MLP neurons of a small language model. Each row is named by its layer, matrix (gate and up: input weights; down: output weights) and neuron, and shows model dimensions 80-175. Each number is 128 + 24 x the weight over its row's rms, rounded and kept within 0 to 255. A neuron's up and down rows have the sign that makes its largest values positive.
After each neuron's rows, "fires in" lists the words (lower case) most often at its 100 highest values on Wikipedia text that the model never trained on.

L2.gate433 [ 93 131 109 125 104 146  82 128 115 109 127 117 131 131 166 139 137  98 149 176 105 119 138 136 145 141 148 146 115 160 111 147 170 133 170 151 126 100 114 185 106 172 123 110 116 116 124 153 133 115 106 129  93 137 151 122 106 143 136  92 152 177 128 160 116  73 129 175 107 151 136  92 148 127 123 133 111 155 122 114 118  90 124 142 138 114 113  97 132 131 166 122  96 107 124  99]
L2.up433 [117 156 107 106  84  82  98 121 141 100 110  99 147 145 133 137  83 171 172 116  59 160 124 103 126 156 139 131 145  91  95 138 127 204  93 133 140 118 144 110 110 152 140  76 125 162 141 145 116 101 132 120 154 107 138 129 121 164 104 128 136 129 112 155 126 133 151 132 138 130 119 114 139 101 152 107 112 132 122 158 145 100 127 121 129 145 144  79 144 167 120 113 126  71 155 149]
L2.down433 [144 113  99 138 132 144  90 150 134 129  90 105 114 141 178 156 152 133 131 149 110 107 116 148  91 156 109 136 123 176 116 115 130 112 156 135 110 164  79 175 163 182 108 152 130 142 116 119 141 113 141 172 121 113 172 122 110 143 127 117 196 133 124 111  85 146  90 144 118 163 108 109 123  92 128 100 128 123 106 101  69 109 135 124 121 111  93 149 101 127  97 122 128 139 133 123]
fires in: "united", "ksa", "list", "dictionary", "dulce"

L8.gate459 [136 144 130  97 159 117 118  96 117 163 111 140 140 160 155  74 110 138 122 124 108 147  95 136 160 116 120 168 121  97 148 124 116 152 137 117 149 123 110 154 150 124 118 153 136 134 131 133 134 120 159 177 111 106 115 118 160 139 137 151 138 146 102 108 113 101 117 111 150 118 115 107 127 140 110 114 137 111 124 157 126 134  98 176 137 138 130 186 103 130 167 120  89 103 124 132]
L8.up459 [176 157 137 120 157 127 127  99 101 138  74 117 118 154 122 131 123 147 130 132 147 135 167 127 143 102 154 162 170 111 160 109 153 103 117 124 184 134 122 115 171 164 129 136 121 130  98 100  86 125 190 171 157 107 128 125  90 149 138 111 136 136 111 115 142 148 111 152 145 138  58  93 149 107 114 104 125 126 111 132 132 113 162 139 122 116 136 138 144  99 143  99 121 128 158 137]
L8.down459 [104 104 120  85 113 148 158 150 119 114 108 109 111 121 126 150 157 147 158 113 129  95 173 140 132 106 124 136  89 118 144 147 115 116  96 144 152 179 142 102  95 168 113 155 147 137 126 147 135 136 164 114 114 151 160  78  84 139 149 134 146 129 155 143 162 130 132 139 144 167 125 153 150 145 121  71 114 140 137 175  92 136 142 130  97 116  95 152  76 133 149 123 154 127 129 115]
fires in: "to", "they", "t", "not", "also", "never"

L8.gate45 [137 145  97 119 142 123 124 160 141 115 140 113 151 139 127 155 107 113  91 151 114 172 120 112 108 172 110 140 148 111 118 110 135 139 163  93 147 110 102 121 125 147  86 135 114 145 121 123 132  59 128 123 151 160  94 121 114 148 124  75 145 165 131 173  96 169 194  84 132 119 115 139 124 146 138 137 126 105 139  99 147 131  76 135 144 135 126 174 107 150 142 158 166 128 156 152]
L8.up45 [ 92 122 103 149 110 109 119 135 147 161 118 126 145 149 139 127 146 142 115 144  88 138 129  81 165 177 119 118 125 127  94 135 135 115 123 117 131 119 109 169 102 117 112 105 192 146 134 139 114  94 132 119 130  94 105 125 113 172 142 156 118 171 115 185  96 144 151 116 137 160 129 102 177 114 117 136 145 123 131 115 105 130 131 100 153 170 130 114 103 119 142 135 146 114 139 126]
L8.down45 [176 159 115 139 131 137  68 120 116 143  89 146 133 118 100 142 101 121 129 108 127 125  93 106 102 136 108 163 162 161  99 130 145 146 122  94 129 184 158 123 129  98  89 135 109 140  91 114  96 122 139 125 104 100 158 142 156 124 133 142 124 107 103 159 128 133 140 131  93  99 128 191 153 125  98 158 158 166 172  86 108 143  90 190 103 107 124 126 138 155 139 136 145 151 130 122]
fires in: "the", "to", "french", "troops", "as", "forces"

L8.gate309 [174 146 118 119 135 153  86 130 137 116  92 155 113 143 156 113 133 134 107 129  92 116 121 133 137 146 132 147  80  95 163 143 103 114 110 109 152 154 122 158  69 143 126 132 121 139 104 143 152 125 115 119 149  75 181 122 109 151 141 114 144 170  83 104  87 139  75 124 136 125 106  99 128 163 139 163  88 123 125 129 112 167  84  79 153 114 103  84 159 127 167 111 106 144  99 145]
L8.up309 [127 114 179 137 105 135 116 143 126 176 144 161 160 116 137 117 100  90  91 133 136 115  99 147  92 139 136 117 133  99 149 131 112 137  94 138 159 122 148 146 136 130 115 182 134 125 109 115 148 144  99 114 119 149 128 121 115 125 135 115 106 136  82  78 117 129 107 109 117 163 138  96 122 163 109 111  87 128 134 148 125 133 126 115 148 109 138 131  68 134 143 127  71  75 130 144]
L8.down309 [115 172 143 113  89 130 109 141 131 117 132 114 114 123 135 110 128 137 157 167 156 122 112 124 128 100 137 133 151  97  97 124 121 110 170 148 139 106 152 126 150 136 121  86 107 109 128 153 127  85 133  90 123 138 108  34 115 104 150 148 135  93 185  67 138 100 105  78 145  94 167 173 144 122 141 178 146 109 122 140 161 126 122 138 113 119 122 140 120 140 142 152 141 101  81 138]
fires in: "was", "as", "been", "became", "elected", "first"

L2.gate518 [154 117 139 138 151 106 150  93 153 137 129 109 139  71 126 116 124 198  87 136 122 103  59 112 163 104 115 119 108 118 114 161 150 123 134 157 131 115 126 145 140 106 120 142 133 129  92 135 156 124 137 155 151 119 110 122 139 148 132 133 108 128 118 171 122 123  94 133 148 104 136 120 157 123  97  98 129 117 139 112 121 109 102 106 138 106 125 201 152 181 156  96 162 108 143 131]
L2.up518 [126 135 126 116  95 120 119 146 120 126  96  74 146 112 116 128 152 156 125 146 137 129 144 151 146  89  70 113 160 132 117  93 149 155 121 113 132 135 173 128 175 171  93 140 113 144  83 163 140 142 113 113 114 174 147 129 100 130 133 118 130 117 188 142 165 119  96 123 128 116 119 143 124 103 118 127 131 138 154 131 147 123 108 131 153  84 133 170 134 111 113 122 141 108 172 134]
L2.down518 [119 114 120 143 140 135  82 129 144 138  71 131 114 122 114 145 125 150 117 146 138 149 128  90 148  53 149  74 127 138 138  93 120 125 133 151 148 114  96 141 121 123 124 154 129 111 113 120 118 106 107 138 149 167 183 255 117 159 138 101 159 107 136 138 169 104 131 141 149 116  94 144 118 116  94 125  60  94 124 128  77 107  67 122 156 109 155 100 103 115 132 128 191 133 179 103]
fires in: "has", "have"

L8.gate10 [148 133 158  68 126 161 130 116 150 131 117 118 176 116 143 146 122  99 105 148 119 141 141 118 139  96 164 154 137 151 149 150 140 112 122 113  82  73 111 135 100 115  92 141 175 124  69 148  94 135  93 118 158 136 101 128 140 109 113  79 142 149 144 124 158 119 121  91 137 100 118 131 130 109  92 132 113 147 160 114 136 166 110 124 122 114 121 136 162 125 102 113 146 145 138 139]
L8.up10 [140 122 169 137 121 145 120 113 111 108 107 125 132 124 117 116  94 107 124 128 111 140 134 135 118 114 161 165  84 159  96 145 165 109  97 135  98 140  83 129 182 176  48 137 143 111 113 113 116 103 141 150 188 129 112 132 115 139 146 140 128 128 150 143 157 122 171 155 120 124  90 155 125 118 115  81  91 134 148 172 129  72 139 140 111 135 124 140 155 178 109 109 163 124 145 105]
L8.down10 [167 125 133 101 117 200 126 141 132 143  88 112  83 129 109 147  84 127 120 155 145 139 169 130  86 128 133 125 135 122 175 121 142 139 159 143 115 143 156 116  92  84 123 145 135 126 141 160 104 113 106 121 142 143 126 220 138 119 127 143 164 105 126 147  90 131 133 144 142 120 138 120 182 186 152 136 127 139 108 126 133 137 163 118  97 133 117 111 141 116 143 122  90  66 128 108]
fires in: "the", "of", "for"

L6.gate503 [139 148 124 138 121 130 122 146 119 147 136 140 117 114 132 122 135 181 116 122 119 125 115  93  92 108 174 131 108 155 168 141 123 125 198 148 162 118 153 119 110 115 119  89 142 122 139 130  73 126  56 144 146  97  98 118 126 135 121 100  95 140 136 183 123 148 122  90 115 129  69 101 125  94 171 107 152 124 125 174 113 131 102 123 103 157 130 128 119 157 101 167 129 132 115 128]
L6.up503 [145 156  91 115 135 124 107 103 166 114 118 136 135 120 146 132 151 144  96 134 119  90  99 125 139 142 138 159 121  75 110  96 131 146 137 126  93 118 138 129 125 116 131 143 131 164 102 154 119  87 136 136 121 143 143 130 139 136 127 106 140 175 173 161 164 100 120 126 118 143 163 102 100 116 120 138 181 189 109 134 103 139 147 170 132 109 130  85 102 146 127 118 113 162 110 106]
L6.down503 [163 134  68 147 127 146 106 166 149  78  89 159 119 141 141 140 137  86 114 134 123 118 120 146 146 121 139 170  97 161 140 111 136 110  95 149  98 153 151 162 123 115 149 131 108 148 128 129  77 139 119 119 123 118 136 255 107  89 111 108 125 129 124  91 110 126 139 145 120 150 143 103 155 120 110 138 155 139 143  95 129 109 165 132 167 135 120 120 128 140 110 113 160 181 151 138]
fires in: "of", "to", "from", "above", "around", "into"

L8.gate97 [142 127 131 118 177 144  94 105 137 146 110 168 107 139 126 134 114 141 183 147 122 103  75 161 121 138 149 148 123 109 150 119 123 126 112 105 131 145 123 124 107 140 112 119  89 110 132 168 115 117 157 144 179 113 108 116 101 135 152 110 102 180  81 150 132 135 130 113 165 127 142 124 131 140  63 148 107 143 175 145 102 149  95 145 148 140 182 120  89 176 135 127 151 131 127 125]
L8.up97 [ 97 137 166 107 120 130 123 146 127 139  97 136  99 173 122 127  86  79 150 119 158 176 141 149 136 140 121 122 142 122 173  97 136 103 148 119 124 185 117 140 148 130 146 112  86 135 186  82 143 144 189 102 149 142 118 131 175 140 133 135 118  82 126  98 121 105 141 105 130 107 140 109 132 133 137 120 153 137 126 145 141 136 112 120  88 152  89 182 116  94 166 155 128 133 111 128]
L8.down97 [120 140 100 135 114 134 126 129 131 126 128  94 153 133 156 130 105 156 125 114 151 121  91 125 175 143 160 134 109 142 133 123 144 108  69 111 100 129 133 120 142 141 159 109 110 133 101 113 159 153 160  93  81 169 137 155 144 128 143 102 134  80 148  94 155 127 105 112 101 206 117 110 131 155 149 118 110 147 101 134  63 125 117 129  80 142 119 104 109 146 170 158  95 106 158 107]
fires in: "was", "been", "be", "being", "were", "not"

L9.gate185 [141 101 155 133 152 105 140 106 130 133 156 125 112 124 174 148 154 154 125 139 106 122 120 129 155 113 133 154 146  79 164 122 150 126 145 169 124 135 113 156 111 128 145 179 112 145 121 138 105 164 137 174 127  90  69 108 131  96 111 151 109 132 101 137 142 132 129 120 122  91 110 149 148 129 124 101 145  88 139 131 146 167 152 141 110  94 115 118 119  99 116 170 127 134 175 105]
L9.up185 [113 120  58 110 139 163 163 101 110 108  94 112 181  97 119 143 114 111 120 132 152  99 111 118 181 103 115 155 139 140  96 141 127 112 131 180 134 110 128 130 140 163 119 112 154 130 129 133  93 104 110 122  82  69 188 132 142 150 118 147 136 165 156 147 169 118 138  92 140  93 109 159 109 126 153  61 135 140 115 146 149 115 126 101 160 110 131 111 121  71 153 124 112 174 163 115]
L9.down185 [139 126 143 199 122 166 148  98 125 130 142 117 156 128  83 141 156 118 135 107 143 113 130 118 132 160 111 104 111 110 180 102 103 131  85 120 102 139 169  74 102 101 143 169 113 134 153 107 140 108 171 143 119 119 133 138 153 145 158 122 126 147 117 133  95 147 151 126 149 158 159 135 148 158 101 134 126 134 116 113 137 114 146 110 138 140 116 127  74 130 139 126 194 149 130  81]
fires in: "to", "not", "would", "who", "t", "could"

L8.gate556 [118 145 114 111 115 146  91 130 121 130 138 109 174 115 136 138 113  96 167 113 121 137 151 117 112 108 128 164 156 120 142 137 145 155 111 109 100 124 159 138  98 134 121 162 133 132 147 104  68 108 105 147 160 158 144 116 115 152  96 105 136 152 152 169 106 156 120 100 160 129 128 143 124 162 154 106 149 105 133 156 131 139 144 143 146  86 156 104 108 139 143 158 121  71 137  76]
L8.up556 [131 120 124 151  98 125 151 133 106 135 106 115  86 155 125 149 120 121 175 146 125 106  96  86 134 101  92 138 161  90  43 114 124 147 119 105  90 129 158 148 158 175 184 178  85 114 122 116 131 156  95 150 150 169 113 133 125 149 135 137 122 122 155 197 125 141 111 119 165 119 158 147 102 100 137  95 159 160 122 137 130 120 167 118 180  89 132  90 140 108 155 146 119 147 104 125]
L8.down556 [115 109 137 115 135 146 114 176 135 168 134  78 138 149  87  99 171 116 112  91 148 112 115 115 157 143 132 153 114 115 117 177 114 147  84 128 114 158 104 168 130 115 141 116 104 113  73 151 112 103 128 108 133 149  82 195 103 121 157 112 117 113 153 130 148 144 128 100  91 130 137 153 128 120  80 185 102 123 136 104 136 142 121 180 131 120 135 163  78 143 129 166 107 125 127 114]
fires in: "the", "of", "to", "s"

L2.gate306 [154 109 133 125 117 111 157  92 119 113 158  88 120 150 130  84 132 159 144 141 109 168 141 142 150  99 120 136 165  99 112 102 130 163 141 188 114 120 141 120 140 116 171 158 168 155 135 144 127 181 137 149 138 133 164 122 108 157 175 145 122 163 129 109 141 108 179  94  89 128 132 181 111  90 143 121 125 111  73 121 103 161 116 135 129  69  94 120 131 128 159 163 131 131 156 118]
L2.up306 [108 127 149 114  94 111 149 136 122 150  98  98 126 145  89 144 142 124  90 155 138 159 110 116 146 125  91 182 131  99 156  95  97 102 118 157 165 144 122 100 166 178 132 148 127 137 162 100 138 155 106 137 147 142 177 127 125 131  90 170 174 150 133 109 125 147 149 151  71 137  98 152 146  93 134  92 112 142 140 123 138 132 126 145  97 191  88 146 112 104 162 131 101 120 168  95]
L2.down306 [121 108 151 121 159  89 122  94  96 134 148 107 121 145  97  92 122 163 130 149 102 138 154 135 117 115 122 143 161 118 119  99 106 130 141 133 108  86 146  91 130 145 172 143 151 143 140 172 102 162 161 141 129  85 112 207 110 131 158 114 136 150 146 105 144  97 145 112  86 148 111 176  84 107 150 109 125  96  88 158  76 153 117 153 138 114 122  95 116 154 141 146 159 143 141  81]
fires in: "would", "can", "may", "could", "will"

L6.gate196 [121 110 100 119 101 121 101 170 148 161 113  96 125 168 146 154 125 177 146 118 137 144 142 119 123 183 135 116 105 111 149  78 144  77 119 110 156 167 184 143 139 154 126 119  96 166 154  97 163 135 111 117  97 162 105 119 141 136  90  86 142 109 101  73 141 103 173 133 156 152 135 128 107 132  82 135 145 174 123  77 128 143 142 113 128  78 142 146 134 104 139 107 136 112 127  94]
L6.up196 [163 120  95 153 112 132 105 133 148 127 140 136 113 144 157 167 122 152 150  95  80 111 126 111 139 189 119 132 145 139 140  95 131  96 108 120 141 120 153 147 103 150 125 114 129  85 116  70 129 167 171 104  88 113 120 130  93 112 135 135 132 128 118 125 120 139 118 139  89 134 174 161 101 123 115 112 114 124 108  79 167 109 108 127 157 124 121 140 127  81 123 166 120 116 100 113]
L6.down196 [133 109 104 131  88 104 137 164 148 113 121 125 134  93 145 122  98 125 173 108 145 127 174  87 103 143 165 119  98 154 159 102 123 106  98 118 121 161 145 130 166  93 127 132 120  99 164 138 131 111 123 152 145 108 180 129 104 152 138 162 131 139 101 123 129 122 148 150 151 100 125  78 115 121 110 160  81 174  63 149 121 130 146 116  98 113 145 146 136 110  99 149 119 101 122 140]
fires in: "on", "website", "birmingham"

L6.gate433 [ 98 160 105 113 107 120 144 162 114 139 123  86 149 123 121 126 126  99 131 149 156 215 132 111 102  89 173 158 121 129  92 110 182 155 134 112 110 145 141 151 144  94 104 162 168 118 123 154 112 105  83 105 117 143 117 119 135 179 108 101 103 163 186 163 149 113 143  99 109 139 132 148 122 156 119 140 149 145 133 165 114 130 115 120 109 115 137 140 110 131 129 141 126 129 144 132]
L6.up433 [143 128 131 143  54 132 112 113 121 158 153  72 155  97  93 133 135 133 133 121 112 105 133 134 102 129  90 130 175 136 140 156 124 117  98 178 155 137 153 199 105  88  86 144 149 140 130 123 142 115 126 123 164 155 137 124 140 115  73  69 108  89 116 135 124 136 110 113 139 154 100 108 140  99 121 129 119 137 132  88 111 136 131 151 137 126 156 122 107 122 125 142 149 176 150 135]
L6.down433 [ 89 139 125 115 139 131 107 124 129 109 127  93 163 162 160 108 133  83 104 118 120 112 114 124 147 107 122 151 156  98 126 104 125 112  88 154  98 122 132 169  73 146  97 115 107 133  94 119 104 127 136 119 131 130 122 183 110 155 152 112 103 130 150 145 171 129 128  77 111 180 146 160 132 134 141 160 175 108 164  88 150 120 123 158 171 110 178 121 100  86 121 102 171 142 162 122]
fires in: "to", "by", "of", "from"

L6.gate214 [ 67 143 102 143 154 169 102 119 144  98 129 141 152 130 133 139 111 105 182 116 145 154 149 164 109 168 175 169 147 116 133 126 141 160 129 114 131 141 118 133 159 109 149 129 120 122 128 132  97 125 111 118 155 126 178 119 136 126 124 130 109  90 113 134 132 127 140 158 117 106 127 120 148 140 150 107 100  84 104 166 141 158 168 145 123  96 115 115 135 102 159 141  70 112 183 137]
L6.up214 [164 131 134 158 154 137 132 131 112 156  86 143 126 124 151 128 103 112 173 157  89 171 126 108 140 115 107 125 110 125  94  98 120 154 133 122 105 124 112 102 163 160 116 106 164 134  86 170 122 133 139 163 133 113 131 130 116 126 164 136 127  98 165 135 130 130 181 136 141 119 160 144  99 175  97 104 118  93 135 129 124  73 111 109 148 124 149 141 106 134 106 158 101  96 109 149]
L6.down214 [128 112 154  90 130 119 139 134 128 108 140 161  72 160 102 132 131 147 167 115  94 156  95 167 155 101 110 143 164 140 113 114 115 134 131 112 146 129 111 160 105 116 150 112 115 181 116 154 128 177 140 156  95 103 125 178 132 123 171 121 123  96 166  91 120 109 138 148 143  72 126 108 118 150 103 132 130 121 133 131 142 182 102 150 173 130 129 138 107 151 127 114 139 141 140 124]
fires in: "would", "most", "and", "will", "ll", "to"

L8.gate502 [158 120 134 110 152 161 155 124 126  99  51 119 116 109 127 147 114 108 110 146 125 125 142 151 124  96 133 140 152 106 132 133 153 139 107 117 155 132 136 106 108  73 113 109 154 143 139 145 128 116 130 143 112 161  95 122 124 139 138 121 168 170 125 112 103 165 127 121  76 154 126 119 116 162 167 157 120 139 118 116 107 121 107 133 153 123 156 145 120 132  86 141 154 108 122 136]
L8.up502 [145 102 139  99 131 122 138 213 110 115  89 115 157 115 155 100 139 125 126 113 133 114 136 153 124 132 141 146 173  84 147 128 158  92 114 133  97 100 107 126 125 113  89 152 141 125 121 133 156  98 105 131 157 123  95 130 121 140  70 119 163 142 116 122  98 189 151 175 130 147 106 143 114 127 144 141 103 158  68 142 142 132 123 148 165 125  97 124 113 128 131  94 162 121 105 109]
L8.down502 [119 146 136 161 111 192 126 158 140  61 114 173 101 154 124 135 169 113 126 137 124 104 121 128 122  87  94 145 151 123 122 111 121 109 105 148 158 142 174  93 125 145 143 141 145 109 133 121 112  94 135 118 160 110 114 194 138 143 118 138 148 137  94 120 100 168 125 105 118 138 136 153 108 133 112 148 125 141 166 155  85 118 126 117 123 162 155 140 144 180 120  97 147  80 134 114]
fires in: "by", "of", "with", "to"

L2.gate262 [122 119 139 121 110 146 104 187 133 131 108  65 103 150 181 152 171 148 176 166 117 115 105  85 125 155 115 120 149 137 130 155 175 138 132  80 125 142 100 148 149 130  90 115 153 142 101 150 121 169  93 159  94 112 115 125 122 126 154  89 150 188 151 136 108 130 142 105 139 104 117  93 122 100  93 133 129 127  99  85 148  85 159 128 106 112 103 121 142 115 198 140  93  88 135 149]
L2.up262 [ 64 108 101  81 190 103 163  79 135 100 128 132 132 139 144 156 128 140 130 114 144 142 124 117 122 120 125  87 161 135 118 166 145 129 120 170 168  90 158 131 107 178 130  96  97 137 137 143 111 110 122 119 142 115 121 126 108 117 121 115 116 120 115 125  92 136 148 124 159 142 148 111  80 139 147 129 107 123 155 106 152 138 157 139 110 126 108 119 128 175 157 102 123 112 109  93]
L2.down262 [149 107 142 169 102 136 130 148 150 153 121 132 114 134 137 110 128 134 158 102 129 104 131 124 102 184 139 160 122 125 135 108 101 118  96 119  90 133 122  96 141 147 159 154  95 167 124 118 110 135 181 140 132  88 145 154 137 135 163 141 154 148 156 154 118 141  93 125 119 145 108  92 129 126 139 165 154 108 115 111 124  75 146 102 119 105 138 118 124 142 152  95 112 138 144 135]
fires in: "united", "south", "crystal"

L9.gate298 [ 69 152 143 113 164 135 121 152 122 137 166 144 118 146 129 153 133 115 186  89 107 119  62 118 114 128 133 132 106 101 114 141 141 161 155  81 133 106 141 157 112 127 133  73 128 117 139 108 138 103 107 123 135 143 121 119 161 147 134 125  86 152 142 132 111 123 104 126 150 144 147 123 126 159 109 140 110 177 125 131 122 157 139 132 151 124 145 113 143 154 112 123 101 124 122 127]
L9.up298 [103 177 113 106 120 106 115 127 119 172 172  92 153 146 101 104 128 147 121 129 139 131 102 151 144 164 150 114 100 141 119 138  79  66 141 149 132 101 158 115 122 134 157 154 159 100 134 111  98 101  92 161 112 124 120 126 137 135 131 158 127 140 132  89 134 107 114 169 147  97 141 133  93  88  97 151 110 117 116 138 140 135 113 110 123 116  93 119 147 170 197 149  78 118  78 132]
L9.down298 [127 128 100 153 140 117 127 168 125 157 129 129 109 126 135 145 103 127 107 124 116  99 134 103 144 125 143  96 126 136 144 107  94 127 123 141 111 113 108 120 133 109 148 166 122  75 129 127 120 120 159  90 170 126 114 129 130 129  97 128 116 149 117 158 100 128  92 119 106 101 136 166 132 156 136 170 144 176  99 128 121 121 140 128 145 186 130  93 152 105 150 144 167  90  85 144]
fires in: "was", "as", "during", "been", "of"

L8.gate127 [157 144 185 120 135 134 135 152 117 158 118  98 111  87 156 125 109 136  94 103 129 121 140 108 152 150  98 165 102 118 173 157 131 116 155 123 111 122 105 165 142  75 117 118 145 125 117 115 134 100 147 132 179 173 136 123 120 128 103 136 134 134  92 113 129 163 129 105  95 131 128 133 107 118 128 107 120 142 123 137 126 172  56 153  87 109 137 160 111 138 104 110 161 137 103 124]
L8.up127 [171 120 141 118 112 111 118 186 135 114 133 111 104 119 118 114 105 134 156 116  96 111  92 133 108 101 117 144 100 168 142 142 143 143 156 141  97 154  94 120 135 139  89 165 130  90 143 135 111 160 169 161 166 167 126 134 135 130 109 129 157  92 148 120 143 153  87 161 142 146 122  87 123 146 112 174 111 194 117  90 140 135 133 117 145 143 130 118 129 160 141 112 128  98 106 143]
L8.down127 [136 109 144  91 134 131 135 154 135 104 122 131 128 165 148  99 125 128 136 162 134  91 120 103 136 107 121 111 130 121 110 112 140 123 119 162 103 181 148 139 151 124 122 129 120 100 133 145 115 109 117 113 139 132 112 255 130 137 150 177 114 108 114  99  87 108  75 157 130 149 132 130 115 143 100 165 131 186 118 134 112 121 131 176 140  99 156  80 106 135 130 153 143  67 156 123]
fires in: "under", "to", "by", "over", "f"

L8.gate524 [145 169 118 127 161 177 127 107  81 154 142 128 140 140 139 133 148 164 113 109 125 120 125 143 156 108 100 126 128  91 171 147 120 139 153 109 110  91 115 128 135 117 146 127  98 122 139 177 129 101  99 165 118 149 123 116 166 103 151 135 126 133 139 115 189 137 116 109 177 131 126  97 146 147 127 154 104  94 161  98 106 132  95 133 107 113 108 124  93 127  90 153 120 107  76 153]
L8.up524 [117 110  98 140 132 155 113 130  87 165  87 118 100  79 127 109 136 131 152 150  87 141 119 121 166 111  79  79 147 135 111 136 178 125 146  97  64 151 127 143 140 171 101 159  98  77 121 123 129 115 115 133 164 178 149 138 132  82 101 136 150 102 126 113 137 111 179 128 107 120 103 133 110 110  76 138 138 148 147 190 122 108  83 100 115 136 154 135 102 117 109 128 132  95 120 130]
L8.down524 [ 86 159 120 125 124 128 153 144 151  92 110 129 164  68 115 147 125 128  67 141 160 154 132 153 123 135 127 121 112 184 168 169 150  92 114 171 118 170 149  97 103 113 120 120 148 114 154 128 121 114 136  98  73 152 143 255 125 131 111 119 129 118 117  99 133 108 176 148 141 127 149 134 129 161 162 163 122 115  61 109 131 124 150 102 138 143 153 143 155 152 123 126 146 158 153  82]
fires in: "the", "also", "these", "he", "its"

L8.gate91 [112 112 144 128 149 180 138 120 156 139 136 115 164 105 110 107 115 130 112 132 147 123 186 120 122 128  95 148  99 162 176  92 130 132 135 180 133 132 143 151 113 133 153 120 144 126  99 113 106 143  70 156 177 119 106 128 161 148 123 103 143 131 119 141 109 154 150 159 155 151 148  92 147 122 124 171 109 131 121 138 111 141 129 123 158 131 127 142 157 181 152 178  96 109 114 136]
L8.up91 [137 121 101 108 106 131 144 122 124 157 128 131 136 133 111 178 140 153 170 120 146 117 142 119 134 165 135 158 111  90 153 128 126 124 101 158 173 152 104 121 114 118 147 173 139 156 116 122 144 164 121  79 130 121 106 138 131 105 100 103  76 139 134 135 121 131 145 132 104 104 159 151 107 102 123 121 115 154 161 145 111 151 143 132 126 107 134 156 114 137 168 127 139 135 150 125]
L8.down91 [105 140 141 114 143 139 141 117 128  78 137 105 118 148  95 146 117 128 160 121 137 112 147  96 120 142 145  72 103 129 140 157 122 143  98 151 131 151 121 130 144 136 115 103 127 107 116 158 121 120  98 140 104 124 143 196  91  78 123 136 124 151 143 100 147 108 137 127 117 102 154 134  87 116 129 108 124 122 112 143 127 103 127 137 100 132 121 147 179 133 114 106 140 136 100 139]
fires in: "on", "home", "long", "life", "time", "when"

L8.gate543 [162 133 113 117 132 157 153 120  91 111 153 110 119 138 146  90 122 123 175 139 163 135 142 150 143 134  95 139 170 125 164 115 149 157 122  88 148 139 113 124 134 145 137 150 116 135 141 186 106 175 158 150 124 126 140 120 144 133 133 143 123 119 159 141 127 117 123 165 182 114  99 125 152 134 139 108 101 110 108 122 130 135 125 144  84 141  84 139  64 132 143 127 113 127 136 121]
L8.up543 [141 130 120 121 168 146 130 101 114 129 154 101 100 133 100 138 148  98 172 154 144 169 124 132 113 152 134 173 104 124 109 106 172 124 144 122 160 142 126 112 144 121 141 122 151  91 137 159 144 163 138 182 124 101 106 120 139 130 163 123 149 122 152 126  98 122 115 123 125 111  98 139 161 134 158 121 122  91  99 153 128 154 149 130 116 123  75 178 118 126 133 154 110 124 144 140]
L8.down543 [133 160 144 105 114 147 161 140  80 109 114 131 129  93 187  94 157 146 118 154  83 102 146 102 128 143 138 134 157 117 149  92 136  80  99 102  92 125 146  97 100 140 110 119 152 147 137 138 118 154 127 156 174 135 149 105 129 115 135 127 106 145 137 152 106 131 135 123 105 156 131 137 127 149 166  99 134 136 106 117  93 103 181 139 145 138 119 147  56 143 139 109 143 127 126 117]
fires in: "to", "would", "could", "will"

L6.gate445 [124 148 142 105  96 144 123 159 139 138 117 147 153 109 137 125 121 152  99 116 107 114 142 143 120 146 172 172 102 127 175 144  98 106 150 150 154 124 152 116 129 167 105 147 136 133 117 104 148  89 156 114 161 142 155 128 115 134 123 116  97 155 114  91  67 125 118 117 116  91 114 114  85 120  75 139 129 119 146  95 114 178 147  94 144 153  59 132 192 156 122 114  76 108 126 134]
L6.up445 [137 132 160  33 132 127 149 150 143 157  55 163 118 130 149  69  93 134 159 149 167 140 127 138 118 132 164 108 150 123 121 130 108 156 158  91 122 128 124 111 112 141  68 135 105 136 109 165 119 157 113 109 141 110 112 125 149 155  88 139 119 163 135  87 126 170 147 133 117  98 141 125 102 143 130 158 142 135 139 127 142 123 165  86 125 151 138 126 103 151 132 100 140 113  97 158]
L6.down445 [155 132 166 165 117 168 132 159 115 144 146 135  91 115 111 146 149 122 143 136 145 135 104 101 136 122 139  99 127  73 146 100  88 168 116 129 115 107  88  74 138 122 105 142 117 135 104 117 169 167 153 135 108 104  78 231  97 163 138 110 101 129 131 109 115 125 123 130 102 118 135 110 117 141 133 138 139  96 164 109 115 125 102 131 132 144 104 128 129 143 149 126 139 115 107 133]
fires in: "known", "then", "time", "former", "for", "joint"